MLP neurons of a small language model. Each row is named by its layer, matrix (down: output weights) and neuron, and shows model dimensions 96-223. Each number is 500 + 50 x the weight over its row's rms, rounded and kept within 0 to 999. Numbers have three digits each.
After each neuron's rows, "fires before" lists the tokens most often just after its 100 highest values on Wikipedia text that the model never trained on. A number after a token or word is its count.

L14.down693:504451506628520514487537509578529466424518507404489495576504447521503527511543497470575520552447560555520493569598526513622497387469462518507477592588528481517554442519448469491531490568536576540530461486507462637511561453528495528480470602519516452497461515494488474447491560542530466426513533542483498438448550505486540462514414381498607524466546548424648523489532470632416594537502
fires before: "a " 31, "a" 24, "ation " 8, "ation" 4

L14.down948:422426515493625412457601642534566500404498537510528540496474503525455518538447484494468491477533539475391510461453538520539422600537434500544465548440520552586566490486507466560505462500433465535469483450510533533496543538519451473600602459426466512442569436521428603463543543431480466518544425531546551559522525470456602537481519465595475504478537542500578567487439578557533498526465
fires before: "en " 21, "en" 13, "ch" 6, "ens" 4, "ens " 4, "am" 4

L14.down1430:422420433375565462475499539501431548468412472482471423465586533499432534537462481492442480407483519597503510627439482493611505491548461573490480525473402499490436503533484551525506540546539492559493567541509465510436571521586579429454479454500556499552565517575483452526563471388483517529451427563538540416459552511511479533551526522566431521537459394457529542375437496483453469431445
fires before: "el" 14, "es " 10, "e " 9, "els " 8, "es" 7, "el " 5

L7.down796:534483504447582539514463455515471427541443528482492550567498490525493457450489535577526530546499317508469426473537437475503402486523540575433461511466512517519446503493510540462521533532487458576466448518449476443538446512573531471495563579559573475524514423458402545480482490637507427469493528503541478455455553643483581499329423469628565559539478520491448566571449567636445554561487
fires before: "| " 53, "- " 32

L7.down416:435556513497548479475434512460510529430374495507411459510514424409542489515447568466515513462542513449485498542527461548432507398533573573541491496455486504453542601515533540533508529571532524553450554560391535543378530536568615507438539467460423435377509412517540509433499558488540506541495542536504527455516478464476549526521521477463491537497469537551460460494514614528419471457545
fires before: "s " 36, "C" 6, "L" 4, "H" 4

L14.down66:468540488414567471504508515486424465452533487441521553539555544486395427440521548527519481564554343457540547500514520565645385512399467490489475545492437540488533489432535580550540646483507566551528519497492542514474579589573502450516529469460555389440375632534580543433413461452442453469467519607505499445667505528468445466432531501467446572435481514490551575544483462515531462486496
fires before: "born " 38, "196" 7, "(" 5, "198" 5, "195" 4, "199" 4

L14.down557:489529550626524533483465485502480498522492435502497539558432459339517477495491521484490529479458458481499450494507549470450488471552481540493531512535565558601522608496496520546478464483553618456474522498517563436437468447502471584513471500477489506462499450562558593599525529439451473497447430559551563517632499520553548514483438508489495486503510496642431558547486547483529479543558
fires before: "|" 51

L13.down715:510498468497516553493588571536505445562468472560557551487433409489552459536470474429463558433423519462519503431498362412535438525483459509420425557509495457489517438511401470574474463446514502532492499504446513392478571545576464430531496555545454515502502538455483525485578523509502476479433543568610465491405462443590610491480550505422490356473572513524500446494433500450458547507434
fires before: "ation " 13, "ated " 12, "al " 8, "ate " 7, "ation" 5, "ent " 5

L14.down1375:475508562549481512438468482503501492503488451439431570497401461531472463498514458597444408447548448478467492412502527470509490547593507536550469574592471480463636444589524463515537513410483436592535473465489471395515528478499474407472422552348564535412566513454449487479490410558535527503488414547493527484481533424544540473498501543509492610582488495507546488440465466469376503566523
fires before: "200" 25, "199" 14, "198" 13, "201" 7, "197" 4

L13.down79:483567513539546528514493442464493442547503575497598680572467476448436553470451513600528408499509567417478506498449537522530467582481483515533500545441514481424582495516496501484468515490427450568451526489487612453553489467592604570498492563439481478533464450472420523480554481473427471471526498500493479499516514437461538494502559468495500528459513480556553522398471591429561528519463
fires before: "tiv" 17, "y " 14, "ent " 10, "Championship" 6, "ent" 4

L8.down1155:480514457462522554535428535499575561509493541652530478469417503481527574423539504448458389516641457578564556444481521491396459493504526517482508466440569499487539536477468506552442399491498505483475586472480505499508523470477542514519492573584523465478600501526495388464513536562563526479481503483465475510516480479535379525423527563558603563585466616434430536405598566546542479522476
fires before: "a " 30, "the " 11, "\"" 8, "one " 4, "part " 4

L13.down1096:545554467409458551508575523527421478589563508604476537473550577453458485566577464462460543527522428529399454416519501530437487451545533572436526514454528471523467525438474496404481429442421510559613510462492439470523543521491484548522518458530576453448502535475407466579521417368494512469514540565470402576482509436506528511498429472522559535633567567511334444549547444444496473505487
fires before: "| " 31, "|" 8, "." 8, "is " 6

L8.down1473:493421456377482565525469463529468507450421502513511558549493485521478573545599471498556590512479549448441676575506429448489571549513500428431460372525550463494498570561428485510468543476499429536553488549567451546553513583537440555432559550423516460503546462445545510428555595439580527460438483521509435494584594434465526422510433485531510473414574442455562477452550535475530554506494
fires before: "ent " 23, "es" 8, "tion " 7, "ently " 7, "ent" 6, "ally " 6

L7.down1083:449515468497602586527547531578485542491546507416441497456505510430479582489431470534508586562498493525498434558438550462586421575468499453518511378502461501397412491420566490541542566556409497480455559547547544484478485489542550533521409506487493517457571570364498467426454503423547479562506437561396507450471546450528468465488513559466493512451422494465507374475524438556489413465478
fires before: "s " 47, "er" 6